config = dict(
    d_model=256,
    n_kv_head=8,
    tie_embeddings=False,
    parallel_block=False,
    init_std_o=0.00854,
    init_std_down=0.00427,
    lr=0.00164,
    schedule='wsd',
    decay_fraction=0.61,
    seq_len=256,
    doc_mask=True,
    train_tokens=412500000,
)
MLP neurons of a small language model. Each row is named by its layer, matrix (up: input weights) and neuron, and shows model dimensions 112-207. Each number is 128 + 24 x the weight over its row's rms, rounded and kept within 0 to 255. Numbers have three digits each.
After each neuron's rows, "fires on" lists the tokens most often at its 100 highest values on Wikipedia text that the model never trained on.

L6.up559:120156097143129129085151128156145176126139113119132164138096107116147151139142115191107136096119145115141108142154166165148137174156163146122125167156169147135129095152090146099109081153160100169131144148134199167104150124155160146134145133136139147117145120096105136138148116158093058139
fires on: "-", "th", " War", " –", ".", " W"

L3.up969:130122158143083171153139119141108150129155113152134099117123103119120145127158147119121141069082137136117137132113139146117153109121136148137148139154137180085101154133135113113114141139108163151127124134130139147126139118121113123110147136142123116176105096094137148109150137076093129091
fires on: "1", " L", "s", "0", "l", "P"

L6.up85:117127105115143132140161111099115125107142116096131076127181111116143124175122130094185152161128138102129141183174140127138143160131185153164129127189121094120132115137126139134100099122137147118126099115122137149129137129101132128105125114125103137138172125110103144156122110140129098080
fires on: ",", "s"

L8.up858:135118152128123132118130177132181135149138151112133134101117149110163160171103140154132128144086137147148121144188136174089132169133121124137119144181134108086094098162118103082110166126134132139126128128100168131151101199110134120145150109165100150134082094118114093138154171139111128074
fires on: ",", "."

L6.up197:130125099155119134158118105093099165204133152118103116102109181115111136112127164120114165123142147134185138112144145155116144099125129152137087129130166127141167083155166149109108146115114087114087152119122184135076135143146121085085136171108117127116175147125176094099127129145103096142
fires on: " at", " The", "|", " At", "t", "-"

L3.up478:120091121143119105129154146146124154161171098142139152139166102149117168152139102143100112087050177122105140134135137138110143129103115119113119107140125133103134100148109142138088150122132102130108101125126103143124127123077106133110146145153086134132106084120152140111130134149103132100
fires on: " m", "0", "rian", "1"

L5.up127:127104120097090117165122135136104129133126136114117140133158122132193112149181138120134123109133108131100117117129191150108126127128132135118155134085109113121099127156112163131134172113135147134135135149111135132184167175090136125140123155140123100124141150107143070163100132099130159087
fires on: "ats", "am", "s", "ts", "im", "at"

L6.up624:101129126107140127142129149156129082152177139133120087135172149109128162171170127094140153147116141081113126124170126155132153128144163133160162136137215100116155061144110118105134150113145143138087107153155114124108122118141150146089117162165138144168131134100137113142152113148083112103
fires on: "s", " release", "ing", " life", "ry"

L5.up635:110080122131102154144159161119140167137173110151129145107156138129131121123120132126133150155156150120127136152117204120149187140126128138096148130142092152106120146147080127121105118147143169160135118156144140133132109171087133113124081170114108154112094103107119133123136158115092077134
fires on: " T", ":", "):", " G", "G", "ing"

L8.up917:119113145097114128118101127144153130107100143065148129117142129156132133162099148113115156142155192143100108159148153115051152097158103099169123106074149153110159126149076109159076125099135141119104107136128111116139145129058131093120102146120126116084132105108140126178132144148144107101
fires on: "\n", " M", ".", " St", " ("

L6.up988:100120097107087131124115097127105080159096135109134126156116143114140146100126177139132108125143110161151178157161121134174117111139127133151083126144157135127157104100134173118143139049117111167161130117157167157071122141134175109110098163140121108130127115085130135138157134142118100139
fires on: "-", " /"

L5.up945:142143067172127143132134065114099143141138100105129126120183123099106113148152112155088092118177171093116150145141145133129162107112126122166181150116094161134113102130110114115118113119116117095056109148118130156166088152108130131128121122130123131114101125149126106136153143149135118078
fires on: " of", " e", "als", "ine"

L5.up703:133164025117082112120107130136167128126133133137126182119182142136149105113151119175119112123117134126149145195150145109124100131065175145096172121116100132123144118164125118122128122105125125125129071151165128127149128103138148146136136144169151113122121145127125152137154098156127112148
fires on: "il", "ail", "ining", "ad", "action", "ki"

L6.up369:136119110137104141116096081157108132120141147152109098121171114144118155151118112156078114085103164105139134160122148125118140143147178135107133112106129113119132110098099110153112145100092105122130113155145111121122167117102118139093166164143130129150082166115100118163161171158146129155
fires on: " as", " Le", " film", " album", " song"

L6.up271:124108142129108093124113140079118121145170147121095123123147126109169121140104123111142161134104166116109147109104155166106139147178151113140080100142122133096157135135164168114123123116090149135083124126129129127136126143105130085135118163135130138137151126110139112116162174151091099170
fires on: " (", " \"", "—", " that"

L5.up770:112138066170091142132118139142130114135144129111149129140142166112192192155120122166109118105131099142132155121145121147163144127151142155136094120129138090079126099124128136118108096099136096160111137150173108165146157168138126133106095178132120120148142119116136119159166092082171080091
fires on: "-", "ap", "q", "ull", " som"

L3.up390:126079106119135168169102145132145170158154121091120137074144134121132113133127133121160153121112164131122148112106169133123133165156119113128132092088120165102128119130099101149082108121119129127094146150139157130105152118127167122132104142154126087142145082105134155118111188138127118141
fires on: " -", " in", " (", "\n", " from"

L5.up54:097123117107147113113145110162087102117157151140097114127167125125133157136102142103133163130155127089134133178158145148133156130165169151169105071133134128134134083133132149138141154082115123131132133118119124129144132141117116133145107153123087118140116093134134135136127134162079120108
fires on: "s", " ", "as", "es", " attacks"

L6.up51:131134119114114140133101115182112138125146155124106115144130116137137121078099142132125102144144152160134189122172175133162160141149136157144104088160133162114120122136128208167134151118116107098129165112156137153139140133121164073141103136142168152121149111102155121173174130166092133139
fires on: " of", "-", " ", "S", "T", " N"

L5.up284:104094175137115149148134100115149120128112167116080092120124136120148151134154148155125110128182150150112170129127165152089145130091115133106126131151093126092155144133157139120130150106127098128106137097125122132149127099124098138095139175145116139138115155067154148140119070164119086159
fires on: "i", "ar", "ig", "ie", " I", " Alb"

L8.up734:100125128152117126113140148164132117147093138144136145137122102143143115218117137111086129122131115118148095133130155140081126106127134130144133124166115108095097104151132085136129147132119172137129096107144102142132136166104129154125124130129157164124097099118147121203107180161127124148
fires on: ",", "t"

L3.up127:104140190098074146093136084113175144131135125108105109108158119134169181129123177184137148126154069091134117134139156122145160108107177090133151132127141120118137091152110109130084136119114155120120099136127111132176159171080134116150111120153152062127148167124147126117129146128121128106
fires on: "ar", "age", "y", "al", "on", "l"

L5.up101:097143108137160135135078097134100133148136138107101150106095127135105123101124111113126126158083138154174091135153140179118139103141108134146089128116149122102130115132190123164113165145099141118157147088168111161123134087143101129096141194159140164108092136121152127119126128146135110128
fires on: " to", " and", "am", " or"

L5.up920:109089131147146141139122144117108135101093127109157134113139123138117124107160158115120133083134107093194124116174154133128130156108133092159126147154134103126128074147151095148120108158102145106109139123117133146179148158137091089086072167146135130089157137121151142115142132181110117109
fires on: "\n", "ic", ":", "2", "c"

L3.up599:134096147151141156143100132173169150098106184116128123136179149130150121138075128129132135110159129094145135129141151102106154125174101144137127093172134124073075099138178159121115120115087148103137113116104121160139089113102139108135128131156143162126152123112130127122144144090106119120
fires on: "3", "ey", "b", "8", "7", "1"

L3.up647:096120098107102132122176105156105095129147114137115153133139131125101203127141128096062154108155137075137163146116137134175104141154088138167117124142124166107166130153151159163146138134159131136137101082156158153122138115124157120089094127149115119109120123102124103106134128136098124129
fires on: " that", " ", " of", "-", " to", "=="

L5.up311:117139086100131119120161103150160119129146160153124133148131127128117128133163160104104098107163194104141128151115126152151163139160159139121117146174153124133157146134117120084133110154114140151083112140154130157122124140157128110123125102136125156141145060105133189112171118106112101139
fires on: "-", "1", ".", "7", "2"

L6.up941:087095167139137139125159111131112133086139114126111148107171085092096147147115133143080140130129142132096113100125178127151166151176137124131139093137127110071107133123100157104133150106134129109096124159146170131110127163114129155122169120152134142107145129128142116140149126126112125194
fires on: "b", "ot", "c", "p", " |", "or"

L3.up42:088148078123119151120090162155115140105103196155138096111120094110131137153141142110146157132115134121186122139148147138135118102136125129174122117163144134109114133145108071133177134150087131112153160115174100145143166127137123144088074128137122112154132128088124143144140134153171114124
fires on: "ic", ":", "[", "ex", "ian", "ad"

L3.up502:136110115110131151144121136162135143077128164086117088132168154094195147174146115145145122144104085114112101119151188114120144122200163165105093135119136127106111099147133127134134138146124164150134077139147126170157146143126080095090132220116146143119140137130170139141125172121088110134
fires on: "s", "ats"

L6.up426:101125094121117142156143118137134121133131125106078104175119117090136178133124151082102116140173098135161143118193146148167164124066145150121122144098134132114127156168128124126153149109167104075063123107141116126120151122149137119139097146128118141128103116082123119165111128104099102150
fires on: "a", "h", "ar", "H", "u", "ig"

L6.up199:120095099096170109130132152105142124123130123080121117086154121081133106106117136141125143139086139150149134148118153169104115136133090182152102112174133111121115089119150130118106125132126106126111131136143121145070137101137165086128121169182160149141080085100149128127142125109093113142
fires on: " or", "0", " and", " to"

L6.up683:163130151148147119127119160142173167100181149147137115137138117095180140128126142122091121119134111090119130128111114157090168147123154114097087109121102091124108089092145107156125128154082132108122127117145114144104118144124127102107118146123142149133136120134157098122165121124106120101
fires on: ".", "-", ",", "b", "0"

L5.up980:124071104120102151135131129148137085142141125100099118136082137100166134126070112108102139135132107148106103156158168176193137133177121107103111086161100115115131107177092138110128167116091120148095134126116152121093122121103124122108167106171107124110080135128139118107108149113106111132
fires on: ".", "h", "ens", " St", " McG", " at"

L6.up36:130064160145148131137102119128140145165172169123160111160109134117132096116151181115084152159172114165151130125105208170100174159114126111125114112101129138096135098153140138144135164146125165149114125179137158103097139136142143137117106165145159091129126129100145156130127129160155107120
fires on: " (", " of", " P", " the", " from"

L5.up717:105157111136086144107154109148158156138118110125106144099159143125146124140130162110132151109109142072110116123148182109166128155121145135101143132136087115104105111144122097137125148159124132140143107175160130147096175122134064166131129122144089123142135131148135139127149186106086099161
fires on: "/", "ing", " as", ":", "le", " res"

L5.up713:115137085153157156129119146100136122152150134103101115137093129097164094125127154149083169119129157159130164129145122118178099131124142130135132143121123113159150140142097086095150156118106116095121105126137117112131147098138156103122118164146143116120124110116156146165125111140138139110
fires on: " A", " E", "en", "u", "h"

L6.up439:093146139113115120125146107127156153112135111123101103127176113098134121144133134136083147114126177088111112127146144115169148099121157151117128124169108142154157145156107106124129131134065139145143103149165130145166147100152156068158132136155128107150136130086154167106112178128115108126
fires on: "ar", " s", "l", ".", "or", "il"

L8.up558:111110110110142161100087073137128120154117152115110078136163113089127135121130124136067108130112131144121172170182119137120125139117133187130118116174144182145126144130136175148115114149093151162123140135143159136107144163145112115070119163109176128144115155113094117107151094183127101161
fires on: "-", " res", " un"

L5.up823:094126129120099116141123132100169150147139119131139095158135122095117131163117105130110138121089179145135145130153125117130140146141177164151116108128149156075145120139128132098089142103167112117092125166124115152146115148124108141104153118127133144135113122104111107131149117115172142106
fires on: " N", ",", "s", "als", " n", " in"

L8.up945:137121087148124123121121107090152119117126137128084130162124105067140112148153151090160168167130120101112102150169157180106175129154121124104148130149077155114119139149129137107161101172120128175096119137167108127155189133103122108096121140134111164127146137097097131083146144146089120141
fires on: ",", " \"", "—", " (", "6", "1"

L8.up635:123116178132077138111102147135126125107140142119145120153119093132136120173148112143112122161127126125174107129184150140101140144145128107101117144127150127149080098152050147115153146078123153127086102108113154144135155138138179096140139124156127151091128120103117130147183143166134150128
fires on: ",", "1", "3", "9", "0"

L6.up580:134103137149123169092130144119107137111155169117191097121112171090131130129118143134079159143140113109160145175136133165117137076105150099118142144131127144145105104111106149117091149119104111127105124107175111141100170121145158099101109139132139148143119143083105119122171099151124124124
fires on: ",", "-", " and", "I"

L3.up860:139137132088104069118138123151132163139131127116145145069163136072160124134115181160153145136144122082185129133115148142110134142131165122134166121133137145083149136182099103146134135094155124151142099099121106141136184166124121091132145127177143103178130143085122140128127085116125123137
fires on: "ins", "ors", "ates", "1", "2", "ens"

L5.up511:128100076107152139118159067131128130161120152135128128141158109145149111152121119211143158132146136102138152117088119124110134160109132146147104119135138106090124086136066123161158116103167141123123096142121089143123152165092128124159151113143137128157132173146135123184162137106140121095
fires on: "1", "0", "2", "/", " as", "ile"

L6.up240:107124128127118182143113119119130104127138125125153082140145133104141138182123122109111122164120161119140149142188180124120157107168148131126124131132107137139098094161129164132133151157143126108118116057129143146169135143115118133114123151134094109103132118102121122139105125151110093075
fires on: ","